Weights of a small GPT-style language model, trained from scratch on English Wikipedia: width 192.
MLP neurons of a small language model. Each row is named by its layer, matrix (gate and up: input weights) and neuron, and shows model dimensions 32-127. Each number is 128 + 32 x the weight over its row's rms, rounded and kept within 0 to 255. A neuron's up and down rows have the sign that makes its largest values positive.
After each neuron's rows, "fires after" lists the tokens most often just before its 100 highest values on Wikipedia text that the model never trained on.

L9.gate332 [ 66 154 168  98 119  82 119 180  97 129 127 189 106 115 112 126 132 187  85 117  99 152 163 154 150  92 115 147 119  22 111  96  76 129 120 122 179 146 131 104 139 113  86 102 142 120 183 119 123 117 143 128 159 132 137 102 146 115  95 139 159 129 149  85  75  92 132 150 115  31 157 116 134 117  81  90 116 126 136 128 131 119 145 116  92 135 144 138  55 181 158 143 161 161  45 134]
L9.up332 [149 113 133  99 148 114 102 117  89 102  84 153 118 188 173 132 129  77 206 140 109 138 191 119 144 132 121 151 157 189 101 118  97 181 182 125 108 147 125 133 151  66 100  71 112 153 174 117 122 148 114  97 126 173 114 117 164 166 116 191 159 127 154 161 101 147 134 157 205  72  73  60  83 131 157 139 133 141 166 171 101 108 142  76  97 121 113 122  96 143 137 126 111 170 151  98]
fires after: ".", "\n", " of", " (", " |", ","

L7.gate114 [123 195 162 111 139 154 160 174 100 162 137 179 102 145 109 123 126  72 159 104 128  85 120 187 105 148  90 113 118 121 192 157 102 117  73 135 138 124 109 167 177 161 155 131  97 105  95 124 187  70 128 182  93  83 142 164 160 173 127 116  90 114  93 131 115 134 153  90 161  97  93 118  61 138  62 109 155 125 162 155 132 147 138 141  86  90 132 100 159 110 171 167 162 165 158 215]
L7.up114 [125 150 129 114 119  32  90 103 165 116 126 138  88 112 122 118 119 167  48 115 154 124  84 190  87  98  92 126 142 117 136 130 114  65  93  92 100 115 118  95 147  85 141 129 158 110 159  83  41 149 135  77 198  79  84  88  85 134  91 170 117  65 175 153 127 179 186 171  69 157 123 138 112 127 145 111 162 135 141  78 161 119 144 117 127 115 147 159 145 124 125 148  74 122 118 144]
fires after: " |", "|", ".", ","

L8.gate372 [ 79  89  93 170  96 133 163 123 103 156 166 135  78 109 135 130  96 173 129 106 155 149 139 119 136 154 150 188 136 105 124 143 144 148 102  99  95 108 140 168 129 129  70 110 152 165 110 109 174 186  56 116 117 136 190  85 157 133  91 127 106 108 150 156 123 147 161 118 114  96 129 153  85  96 210 140 120 141  60  89 109 146 157 204 114 114 211 108 101 140 120 132  79  74 106 156]
L8.up372 [ 82  96 185 136  90 100 141 156 121 122  81 193 152 103 106 110 119 121 114 101 134 113 117  97 147 107 156 153 133  97  66 127  95 136 100 106 130 127 160 157 106 169 126  96 144 171 168 104 112 157 142 126 167 111 150 169 178  98 114 127 189 176 151 127 150 121  89 159  98 112 149  85 147 183 130 128 146 193  86 164 173 166 148 108 123 151 122  74 167 111 162 159 119 166  79 144]
fires after: " is", " was", " of", " as", " became", "'"

L9.gate130 [ 71 158 149 140 103 157 137 160 147 124 128 111  62 132 141 131 103 145  86 101 110 103 167 122 140 118 144 137 132 144 187  95 155 109  57  57  93  90 168  86  97  74 120 167 153 106 106 131 127 146 134 135 128 181 134 116 103 147 136 115 116 118 179 115 128 214 149 108 121 109 149  82 107 142 134  81  71  99  93 166 113 133 179 128  90 157  99 126 120 124 128  86  88 167 151  83]
L9.up130 [117 127  82  98 105 110 114 148 129  45  94 110  40 108 119 128 150  92 147 127 141  94 166 100 118 142 178 127 145 132 118 169 108 143 131 153 118 177 170 189 143 121 131  82 128 169 140 140 167 149 101 143 153 160 165 105  90 159  94 133 137 183 148 203  99 190 100 118 145 116 141 140 136 145  82 158 114 118 163 188  53 132 155 111 137 159 119 117 133 118 103 128 100 113 117 171]
fires after: " as", " was", " a", " is", " became", ","

L4.gate91 [117 156 218 113 134  80 119 175 132 133 168 126 156 108  62 124 120 102 115 149 122 144 126 227 111 169 146 159 109 149  60 177  99 163 104 132  94 176  82 129 160 138 162 112 162  85  92 139 157 104 111 122 119 106 170 147 145 137 164 139 155 168 137 129 174 147 135 118 120  82 135 140 145 179 129 165 160 156 131 161 106  54 169  72 141 143 117 139 109 128 123  93  90 121  86 145]
L4.up91 [109 114 141  81 128 109  88  93 166 150 199  85 185 136 181  84 135 154  76  99 132  90 158 150 121 158 145  94  63 186  62 167 175 114  85 106  93  83 133 138  95 104  42  92 113  49 101 137 137 152 155 105  91 146  83 157 157 101 125  59 142 116  74 146 151 124 142 126 170  92 163 140 115 107 122 113 164  96  97 141 112 130  90 146 145  78 117 127 112 122 147  78  92  77  59 134]
fires after: "\n\n", ")", " name", " known", "\n"

L3.gate256 [162 138  97 151 129 148 142 174  88  72 121 112 125  88  89 133 129 116  67 168  81 137 125 109 161  88 169  99 135 129 139 163 107  66  93 135 123 123 125  90 115 116 137 104 109 150  89 166  66 156 149 159  98  99 132 171 115 143 125  82 150 130  69 194 102 170  97 122  82 105 127 140 158 118 185  83 101 115 146 118  83  60  98 108 163 172 169 122 104  75 123 146 107 142 177 104]
L3.up256 [132 124  45 151 134  88 164  93 148 133 129  94  92 192 171 195 147 217  96 200 121 206  97  96  96  96 116 133 107 116 210 116 101 149  29 165 140  37 125 182  84 159  81 156 131  91 141 125 115  99 106 138 138 142 161 124 124 159 196 118  96 181 146 164 119  99 160 112 122 113 146 129 142 145  82 118 158 106 119  98 138 114 112 145  91 157  89 138 141 133 101  94 181 132 152 148]
fires after: "-", "19", "–"

L2.gate337 [170 194  90 105 166  52 112 157  75 159 107 146 148  95  81  89 126 127  91 120 147 137 164  81 142 101 120 155 155  90 149 122 132 178 201 151  59 156 104 113  97 125  89 122 179 162 138 145 132  99 127 105 146 172 197 133 125 142 117  73 157 114 130  67 112 119 108 151 134 179 161 116 161 109 105 151 157 136 141 163 142 109 166 107  96 121 148 148 156 103 159 115 142  93 156 155]
L2.up337 [135 107 114 110 107 102 113 132 130 135 124 156 156 132  96  83 102 135 155 131 101 130 118  67 113 126 147 158 196  82  87  97 133 126 107 140 115 151  67 158  94 137  93  71  88 117 180  93  93 146 128 140  78  96 163 123 164 154 134 134 119 138 165  66 109 121 112 118 182 186 146 155 137 183 106 117 173 128 137 135 102 151 128 126 140 146 111  93 183 121 127 152  90  62  71 184]
fires after: "\n", "ip"

L7.gate110 [141 120 151  98 163 141 151 151 108 133  96 166 178 106 135 154  90 138 164 125 166  92 219  60 147 138 130 125 104 183 126 127 152 151 166 146 106 148 167 131 115 110 175 177 157  94 112 199  66 113 162 190 116 129 187  88 124 107  73 200 108  35 136 128 125 136 123 159 122 126 102 105 128 117 155 134 161 169 134 127 130 139 136 117  36 132  60 152 109  89 123 136 126 127  94 121]
L7.up110 [ 95 110 149  90 133 177 129 121 134 108 106  75 133  98 155 142 127 148 188 166 102 116 167 113 104 191  70 143 136 165 122 127 143 110 176 181 110 133 153 187  89 158 186 164  89 102  96  52 118 155 125 204 121  90 149 121 111 119 114 154 114 119 112 114 135 131 168 111 178 207 135 110 122  84 180 140 115 178 140  99 136 149 107 135  50  94 140 125 159 111 148 143 133 139 156 176]
fires after: " |", ",", ":"

L9.gate163 [159 135 154 133 120 119 114 121 105 107 124 136 179 127 157 134 113 135 128  93 121 149 121 141  34 159  77 101  77 163 126 107 140  84 101 130 110  81 146 151 147 155 127 111 130  70 114  92 110 154 193 130 122 174 123  89  80  55  94 165 187 152 127 169 182 157 106 133 155 137 129 169  74  86 102 119  86 102  44 109 166 143 117 119 192 166 129 143 125 137 130 104  86 115 117 168]
L9.up163 [109 147 159 108 139 154 116 144 115  78 151 186 117  88 140 158 125 144  78 120 140  88 125 106 145 123 112 144 171 142 118 126  71 151 124 192 151 104 148 192 140  89 153  95 148 118 106 151  80 132  78  52  95 216 161 106  81  70  72 154  92 102 166 125 142  88 153 143 141 172 107 128 127 117 125 139 108 146  86 144 139  99  92 162  92 144 146 199 158 177 180  77  84 128 100  68]
fires after: " =", ")", "="

L4.gate162 [158 159  95  81 154 112 179 167 191 131  22 155  96 124 148 143 102 132  67  89 134 155  92 111 159 112 192 165 106 123 128 111 108 124 135 110  63 140 123 159 156 156  42 166 110 115  91 134 102 125 122 152 142 161 173 116 120 121 108 124 126 163 175 127 110 122  84 126 108  91 115 138  83 109 117 130 145  58 140 140 162 106 117 128 181 171 128 117 108 132 184 129  71  69 208 161]
L4.up162 [ 95 145 158  70 139 171 182 113 149 169 137 136 149 137 177 127  67 141 130 126 144 121 198 112 102 113 159  77 118 164 114 125 107 189 111 141 154 115 150 152 122 150  95 127 127 145  95 121 177 148 157 144 184 104 187  98 127 158 106 184 120 182 153  96 101 107  45 124 150  92 118 101 112 153 162 104 121 124 129 102 148 128  87 138  87 203 154  89 113  88 113 166  69 178 103 168]
fires after: "-", " under"

L7.gate154 [139 178  91  52 126 132 103 164 143 126 175 185 165 167 117  61 122 119 102 151 132  62  74 114 133 103 163 142  84 124 128 171 168 141 103 198  92 130 111 110 125 120 133  91 149  81 104 128  66 112 159 140  73  56  98  83 108  96 124 164 104 150  76 131 150 144  81 115 123  79  69 137 112 114 112 124 127 123 144 140 158  78 151 138 168 160 115 137 104 119  46 103  88  81 175 161]
L7.up154 [168 129 164 127 120  99 129 152 128 116 102 120  61 136 148  94  83 140  83  92 140 161 108 137 131  96 151 157 130  52 116 199  92 129 114 126 122 114 141 115 180  62 117 108 162  74  98  97  57 120  95 155 156 124 140 106 179 123 109 184  97 112 112 129 124 167 112  99 183 173 110 174 133 128 137 100 165 137 101 145 135 115 161 180  73 127 128 121  74 161 127  93  59 180 152 155]
fires after: "-"

L3.gate40 [137  30 102 130 108 124 129 160 126 180  99 117  95  82 137 131 111 125 106  96 109  81 152 123  85 166 144 167 114 173 159 143 117 154 123 151 137 173 113 137 113 118 152 145 137 140 189 107 123 112 129 113 111 111 144 139 135 202 142 140 129 135 215 161 130  95 162 113 122 126 144 189  87 120 132 179  56  91 130 110 195 108 122 110 139 162  91 165 173  92  72 150 162 108  64 156]
L3.up40 [168 122 109 144  89 104 122  74 127 180 119  69  80 166 161 122 176  92 113 156 145 146 121 177 153 104 176 114 151 130 143 123 135 163 123 108 218 117 179 139 159 111 144  80 172 105 185 101  92 153 152  90 119 164 101 183 157 157 131  77 117 155 161 135 100 109 124  79 134 121 135 150 133 128 160 118  65 105 119 113 134 146  92 108 147 119 152 167 128 166  89 219  72  97 166 140]
fires after: " (", " \"", "\n\n", "\n"

L7.gate198 [121 142 138 135 136  70  97 151  71 152 149 152 126  77 121 100 108 106  96 121 228 175  87 159  98 149 123 148  59 107  85 146 149 143 153 110 173 131 116 132  88  97 100 158 149 154 166  95 167 134  98 146 171 102 113  97  89 142 103 158 165 136  76 150 112 144 120 161 120 202  88 143 151 165 129 131 142 138 123 143 153 138 166 101 157 117 130 178 163 144 177 143 103 104  43 166]
L7.up198 [122 192  91  70 132 142 135 130 160  86  60  99 127 102  93 136 134 154 128 165  85  82 166 100  78 106 153  87 172 123 112 116 142 125  70 109  90 118  87 145 171 147  93 169 120 148 122 156 150 134 144 137 125 153 192 100 153 120 179 140 111 140 101 112  98  60 169 186 117 156 117 110 112  98 167  68 178 111 163 116 162  74 166 127  82 119 123 116 110 125 114 150 112 143 124 186]
fires after: "\n", " |"

L3.gate217 [159 163 105 194 139 138  98 126  83 206  64 115  91 188 156 180 150 143 127 186 124 109 107  69 119  75 137 116 179 156 116 149 157 176 152 106 119 140  98 170 113  78 110 172 132 177  60  27 141 128  78 133 159  85 153 115 114  94 139 140 131 181 117 109 108 119 172 140 178 106  85 155 110 143 108 172 114 147 138 118 174 106  92 159 114 125 115 199 141 162 123 121 130 155 123  66]
L3.up217 [103 165  95 173 115 133 149 171 153 190 123 107 129 123 183 155  82 125 135 134 107 112 155 100 163  72 138 137 187 145 150 128 118 152  78 131 133 136 157 130 101 159 149 122 143 199 157 102  74 153 128 136 116 101 127 114 135 176 170 181  90 151 130  77 145  95  79 132 193  82  97 176  85 111 132 143  87 111  98 136 138 143 102 174 122 116 141 216 146 124 149 126  69 194 113  89]
fires after: ".", "\n\n", "ca", " and", ",", "\n"

L7.gate44 [120 143 127  58 130  97 128 128  81 143 210 131 132 143 182 145 116 155 153 160 149 133 162 154  80 202  92  87 111 134 161 100 136  91 132 104 106 160 116 193 115  97  58 150  98 141 156  58 153 137 148  69 130  88 104 164 121 146 169 117 159 147 142 134 124 102 103 121 157 186 120 120 143 151 103 110 122  92  90 130 159 173 107 103 139 123 125  69 141 112  96 148  52 142 106 142]
L7.up44 [ 98 128 118 114 147 172 155 176 158 155  95  99 151 126 158 156 169 127 151 127 156 162  80 129  82 141 148 132 160 115 143 115 101  79 107 131  81 153 143 159 171 193  41 135 157 177  98  79 129 121 136  87  94 173 125 115  95 156 150 104  72 141 162 121 138 156  98 150 147 178  88 143 141 104 118  76 119 102 172 148 147 110 118 129 139 143 204 164  92 125  89 146 201 136  95 142]
fires after: ".", "\n\n", "-", " \"", "\n", " ("

L9.gate181 [176 149  82 117  80 174  95 224 113 201 118 148 127 148 143 117 138 230  66 168 138 167 146 131 147  54 174  97 150 109 103 136  89 151 128 144 135  64 109 172 105  90 139 153 100  89 100 129 122 103 141 136 135 125 168 103 150 121 137  86 100 162 116 121 125 139 152 164 163 118 101 160 113 150 146  55 105 133 113 117 140 114 168 166 158 174 125 131 129 117 116  91 177 145 123 129]
L9.up181 [113 164 133 112 145 119  94 156 123 107 143 114 190 177  99 132 169 172 146 148 193  90 119  85 160 149  96 124 172 161 160 130  85 157  96 151 116 157 150  85 112 131 135  77 120  87  85  33  45  80 100 162 116 134 130 144 177  82 114 143  84 140  96 129 137 154 134 176 102  94 123 152 184  87 120  86 130  73 143 112 147  88 112 135 108 108 123 101  92 113 121 151 121 120  98  97]
fires after: "-", "\n", "."

L3.gate227 [ 93 137 172 137 121 127 198 154 170 155 121 161 143  67 161 150 166 168 121 128 135 107 114 125 103 155 131 223  87 162  87 158 123  60  47 148 123 124 141 146 111 110 154  80  75 134 157  85 159 141 130  36 147 134 140 100 147 193 103 123 194  91 166 172  97 126 172 113 183 128 140  75 108 124 143  93 106 134 130 160 132 158 125  84 117 134 115 147 148  90 197 122  87 113 113 121]
L3.up227 [ 94 162  99 169 132  92 157 127 148 106 172 150 141 122 169 143 125 103  98 104 107 142 118 129  84 111  98 155 115  49 161 104 135 177 104 116 121 130 138 121  93 119 188 156 143 128 127 167  93 138 120  95 183  88  96 160  94 159  94  71 118 108 141 179 116 197 109 180  89 160  62 154 138 187  83 119 183  78 117 115 124 216 137 109 179 122 202 166 131  82 159 118  87 147 166 135]
fires after: " was", " is", " were", " are", "'"

L2.gate246 [140 137  72 138  77 119 120 149 112 132 151  94 121 134  90  78  81 216  78  31 163 167 118 140 114  96 124 155 107 110 115 123  55 134  71 104 128  39 122 116 147 147 116 160 184 103 162  71 105 124 152 127 177 170 159 150 132  78 205 121 170  72  72 136 138 128 137 131 150 112 112  75 128 130 126  92 158  51 131 141 103 117 183 164 155 182 103 171  75  80 133 104 106 109 153 197]
L2.up246 [ 79 120  98 166 108 138 152  86 143 147 145 131 131 194 120 137 111 204  95 132 142 122  86  99  89 142 109 147 130  91  91  78 104 132  82 151 139  53 174 150 135 145 115  86 100 147 137 167 146  74 118 184 143 151 171 153 121  76 194 143 136  35  40 129 108 133 111 138 140 121 162 101 153 126 130  63 182 124 179 131 148 108 105 110 152 156 119  78  93  74 162 128 109 155 168 153]
fires after: "-"

L7.gate235 [143 189  81 135 158  75 118 104  55 153 112 147 121 108 140 126 141 172 124 149 196 101 131 151 101 143 103 102 124  62 162 167 142 122  81 133 104 116  85  59 153  97 231  99 107 132 124 101 125 116 118 177  69 131 129 146 113 122 110 145  83 134 141 138 118 129 107 141  80 118  66 100 171 138 105 147 117 152  81 186 186 165 122 129 107  97 115 166 162  56 113 121 119  76 126 123]
L7.up235 [ 76 161 148 145  88 152 133 124  67 139 153 138 146 136 190  89  92 128 160 112 149 129 122 130 157 154  65 180 127  78 120 121  97  99 100  79 128 105  75  97 171 160 128 117 123 145 135  91 103  60 141 131 133 118 124 129 163 111 108 103 156 184 122 124 111  90 132 144 124 133 119  72 157 142 107 104 175 147 131 199 147 113  63 166 150  64 112 155 114 141  81 102  76 115 162 114]
fires after: " (", "-", ".", "\n\n", " ph"

L3.gate367 [130 121 113  63 115 186 152 165  90 135 155 143 100 186  97 160  93 100 177 102 136 124  91 155 118 117  88 113 139 110 114 119 101 147 112 117 176 160 154 134 198 109 128 153 133 160 143  78 144 190 140  71 130 119 155 168 144 136  94 122 140 113 141 134 127  72 120 124 133 124 180 174  97 124  88 124  96 110 152 150 121  58 166 119 197 158 158 153 148 151 129 156  89  89 155 121]
L3.up367 [167 115  88 135 105 137 192 126 101 213 130  57 119 108  74 127 126 135 105 134 111 126 140 120 131 136 181 170 101 134 125 111  77 161  44  98 160 161 181 171 196 110 157 109 182 136  96 132 123 141  95  94 188  81 165 152 158 146  94 119 123 124 145 164  85  97 130 137 166 181 124 178 170 154  91 162 141 123 144 135 139 140 112 135 133 126 148  78 127 115 121 133 119 124 169  71]
fires after: "\n\n", "\n", " (", " \"", "="

L4.gate297 [ 71  95 157 141 156 105 107 110  75 121 136 175 108  89 194 101 143 178 148 136 166 102 119 162 124 115 120 131 126 147 117 147 110 103  93 165  95 138  84  58 149  78 188 112 102 146 114 143 146 142 107 124 116 124 199 111 116 131 159 110 115 129 189 160 170  49 141  83 148 153 129 178  95 144 104 144  60 118  64 142 144 132 106 140 136  75 145 141 149 148 112 136 133 124 146 139]
L4.up297 [188  87  99 117 121 121 131 134 145 127 166 129  69  95 135 101 155 135 106 152 144 119 129 133 108 149 117 119  63 101 102  96 138 155 115 142 111 157  65 107 107 134 159 136 114  75 139 123 159 142 119  98 163 120 116 111  97  71 102 152  60 118 186 120 118 116 150 110 154  81  92 151 201  98 116 170  80 109 117 133 104 223  72 169  96 156 126 121 169 154 160 154 142 104 124  53]
fires after: "-", " (", " un", " \"", " under"

L3.gate200 [151  61 108 142  88 138 131 111 147 161 124 142 119 179 125 166 187 164  78 111 118 110 137  80 102 162 187 143 162 127 157 171 134 132  89 132 113 133 181 133 128 124 117 110  73 103 119 140  52 179  82 122 149 167 137 125 114 115 138 134 157 132 175  88 180 100 113  71 122 136 115 131 130 140 117 113 149 137 127 134 154 162 149 139 102  62 110 139 149 148  94 108 155 132 106 166]
L3.up200 [124 113 117 132  86 139 126 145 101 136 150  82 136 121  68 121 149 112  73 117  65 109 110 145 119 117 119 185 130  92 118 114  86 119 159 116 136  94 123 152 152 114 108 156  91 104 202  43 105 161 142 151  65 176 101 158 147 112 125  53 133  94 140 148 152 122 172 108 150 165 102  53 126  92 125 121 143 149 137 122 167 105  60 160 154 123 158 198  90 160 170 104 130 120 124 179]
fires after: "|", " \"", "\n", "-", " ("

L2.gate3 [130  71 144 136 113 112 154 102 112 149 144 106  80 159 103 162  79 175 139 109 133 178 132 124 135  55  67 132 143 175 129 130  80 132 103 102 168 139 158 154  81 163  85 108  60 160 117  97 137 163 151 166 152 140 132 120 119 157 144 111 131 116 126 113 142 136 119 169 116 128  87 163  85 156 146  88  35  98 112 117 111 196  92  47 103 153 133 135 177 133 102 141 185 128 107 155]
L2.up3 [148  74 140 159 109 140 180 125  93 133  87 160 104 177 153 203 123 159 151 111 108 178 134  88 113 100 160 103 112 154  94  70 162 119 138  86 180 135 210 135 108 152  90 149 152  50 138 121 135 168 146 124 116 110 139 159 139  79 145 109 123 139 127  99  87 138  56 141 123 110 127 164 181 131 143  74 140  82 110 129 127 102 104 133 147 110 126 123 107 154 129 162 175 180 135 166]
fires after: " No", " $", " (", " St", "-", ","

L8.gate241 [ 81 118 125 135 123 166 138 120 130  83 137 104 172 154 134  62 101  85 177 146 129 168 120 100 167  97 134 135  89 129  72 153  84 147 108  63 113 117 129 136 165 126 143 166 172 158 159 105 102 129 106 156 145 113 206  52 134 171 124 160 255 111 177 129 124 125 130 113 101 150 168 102 153  92 139  85 116 106 153  99 136 122 118 120 159 155 157  94 119 147 128 132 185 100 133 194]
L8.up241 [133 102 142  95 126 145 158 113 114 137 157  91 131 155 201 153 132 131 194 141 115 198 111 121 141 137 114 128  81 118  84 130 134 103 105 193 185 139 188 221 151 136 142 158 174 126 122 111 144 204 144 145 130 128 108 116 153 133  94  76 163 113 151 147 179  45 133 161 105 133 119 108 102 116 181 181 112 148 147 201 126  86 155 129 128 137 204 110 112 126 145 101 143 103  80 160]
fires after: " (", " |", "19", " from", ","

L3.gate208 [160 213 170 128 115 128  76 168  78 169 156 103 143 127 113 158 117 145 114  86 149 121 161 136 100  93  89 109 137 165 119 188 126 138  73 148 174  85 123 153 176 161 131 121 155 124 128 133 182 138 130 153 138  84 118 150 147 134 179 132 149 181 216 140 125 129 119  76 136 120  98 127 183 127  96 146  93  77  60 138 149 135  60 163 127 142  88 122 129 142 123 124 111  88 136 105]
L3.up208 [116 131 131 192 152 187 125 134 111 108 121  82 126 152 124 155 163 155 157 222 160 122 122 169 138 138  89 155 127 162 135 144 107 123 134 127 107 102 118 137 170 119 123  83 134 109 155 157 199  84 125 147  68 127 127 120 145 120  92 139  41 132 131  80 163  78 164 101 172 113 129 146 149 157 117 132  79 104  83 181 167 119 121 122 133 144 193  99 134 152 163 143 140 161 163 136]
fires after: " (", "-", " \"", " un"

L4.gate227 [147  78 168 124 166 153 144 195  99 110 174 141 156  59 138 134 129 165 113 127 109 159 144 113  97 175 107 122 148 143 147 114  82 175 124 152   3  94 116 134 120 119 122 122  65 145  94 167  98 128  91 123 107 130 141 162 150 128 179  99  87 140 152 154 136  66  88  86 182 150 141 151  93 192 136  93 149  84  79  86 165 108 151 151 123  92 118 182 104  82 141 128 151 111 126 168]
L4.up227 [181 126 111 135 165 129 104 137 119  86 120 146 147 137 114  94 207 148 139  76  87 136 140 137  98 162 128 143 110 100 120 110 123 129 143 148 143  89 120  93 137 155 159 169  85 143 148 138 148 101 136 100 130 131 105 133 141 111 137 134  76 109 130  86 109 128 109 198 114 129 139 112 124 101 124  87  44  81 125 160 102 135 168 151 181  85 178  90 130 123 125 174 144  93  80 121]
fires after: "|", "."

L3.gate314 [ 70 122 119  91 132 134 118 254 151 129 184 151 105  90 139  97  72 164 127 142 102  97 135 146 123 135 158 126 127  91 191 147 184 153 128 162 110  69  68 134  99 127 138 120 173 158  97 107 163 104  88 117 119 114 152 117 101 111 132 160 104 160  74 106  85  98 120 139 126  93 115  99 160  77 109  99 115 120  89 138  73 168 121 124 117 168  87 140  93 171 145 152 130 118  98 143]
L3.up314 [159 111 175 110 101  99  95 140 126 157  93 194 152 130 103  80 163 149 104 161 173 115 189 127 168 141 166 116  72  75 163  96  99  90 114 197 109 169 159 109 150  56  78 192 170 119 110 115  65 161 156 104 129 152  90 172 130 113  87 117 159 119 130 149 160 118 105 175  84 148 149  69 172 134 119 141 185  98 122  87 120  95 107 132 118 115 147 120 103 117 130 127 124 101 136 133]
fires after: ".", "'", " and", ","

L2.gate369 [126 109 123 124 173 104 106 170  61 165 155 191 123 205  76 158 123 120  96 104  77 154 176 164 121  70  68 125 139 166 111 110 114  98 165 116 108 102  56 123 135 172 177 147 116 121 123  98 101 152 107  89 131  99 139 144 136 126 174  91 104 114 116 121 132 185 115 134 123 167 124 157 122 147  66 142  84  67  73 179 135 160 116 106 193 137 155 142 147 158 113 114 137 133 148 149]
L2.up369 [158 120  89 172 112 137 112 177 137 144 113 128 126  99  80 102 115 122  91  96 140 157 112 138 145 104 143 149 142 135  83 155 115 117 162 172 153 118 145 153 126  99 157 107 122  20 152 104 153 101 101 153 179 136 157 120 175 127 152 175  84  75 167 173 127 167  69 156 141 122 103 119 129 135 127 117  99 160 122 153 173 146 153 131 162 142 175 133 115 158 157 169 156 185 120 207]
fires after: "|", "-"

L2.gate189 [173  78 129 124 152 143 111 169  86  37 109 108  72  99 135  88 122 176 141 133 109  64  79 131 136  89  53 130 119 188 111 171  70 118 203 139 111 110  91 114 104  87 152 117  99 150 140 153  92 110 112 125 121 154 133  78 109  95 191 142 187 146 111 114 138 122 188 113 119 151  96 121  90 156  93  97  61 160  68 118 132 133  89 172 124 157 111  67 154 145 113  98 101  56 148 116]
L2.up189 [149 119 135 151 132 145  97 160 112  69  59 138 145  95  97  73 168 153 116 122 146  66  84 175 103  80 125 132 158 154 174 179  59 128 133  78 143 127 116 144 101 132 148 193 138 108 199 156 112  72 124 156 158 176  83 140 189 131 169 121 194 146 139 103 139 121 189 152 141 168 101  85 106 119 131  77 123 178  52 161 139 141 112 219 131 120 110  88 156 160 122 102 142  70 141  75]
fires after: "="

L4.gate27 [107  48 154 116 143  87  86 161 146 134  87 154 130  85  63 131 112 127 113  80 132 133 152 148 136 137  93 125 124 135  70 153 128 103 100 168 147 123 189  97 115 166 152 147 122 123 141 132 255 140 112 150 157 118 125  66 112 131  90 189 125 113  88 151  81 170 148 189 134 118  80 103 151 133 118  88  85 186 170 171 129 104 108 121 148 151 126 142 163 151 152 176 103  86 149 171]
L4.up27 [109 150  76  78 109 153 156 185 162 162 107 122 112 126 185 154 109 130 139 127 138  72 152  77 144 125 114 111 157 126 121 116  98  94 155  97 152 120 116 153  81 113 152  72 148  77 155  65 138  96 119 158 120 144 135  72  67 162 143 106 122 125  96 163 104 113 121 155 171 160  45 108 153 153 120 144 109 109 159 205 135  76 122 131 125 146 119  88 113 102 154 177 135  76 153 117]
fires after: " |", " (", " m", " imp", " p"

L8.gate172 [156 124 184 152  75 192 145  84 206 160  90 119 110  79 109 121  81 111 152  94 103  54  56  70 113 122 115 164 142 129 136  89 170 131 120 159 108 106 160 160 144 162 128 121 145 153 147 146 147 130 107 132 141 206 121 116 110 144 150 114 185 138 116 131 157 174 131 162 113 116 191  84 109 155 173 166 171 158 120 121  65 107 106 127 138 134 156 145 170  86 189 101 101 120 132  86]
L8.up172 [170 103 156 172 138 154 110 111 103 102 149 177 161 106 146 106  84 158 149 196 111 112 164  81 110 120 119 166 138 129  93 119 122  78 147 124 231 168 151 116 101 149 146 100 115 128 134 162 100 107 142 170 152 103 142  44 147  97  75 124 103 116 112 110 113 182 154 158 131 108  90 123  73  90 101 142 126 173 125 165  84 125 179 126 111 156 204  76 119  82 130 128 122  87 107 140]
fires after: " the", ",", " and", " a"

L7.gate17 [ 94  78  81 157 109 127 123 166  91 132 129 158 120 170 139 123 126  86 136 120  76 182  88 129 162  97 177 107 112 120 153  62 137 182 208 127 133 157 159 152 128  88 137 120 110 191 105 156 120  98  97 114 101  86 173 165 137 102 115 190 118 141 153 128 147  85 133 154 174 150 143 160 101 160 120  93  51 140 147  94  78 115 165 116 136 161 180 181  76 154  80 188 172  78 127  56]
L7.up17 [116 135  68 118 198  80  96 174 129 196 132 113  90 138  51 144 160 149 171 120 107  72 133 119 149  89 106 144 203 142 190 141 145  95 110 111 101 143 176 176 165 157 135 141  96 128 103 183  89  94 164 119 122 153 147 139 117 131 119 140 114 105 114 110 140 167 107 175 122 121  98 125 147  83 122 138 151 113  96 129 108 137 108 126 169 165 167 135 163 149 146 146 161 115 153 136]
fires after: "|", "-"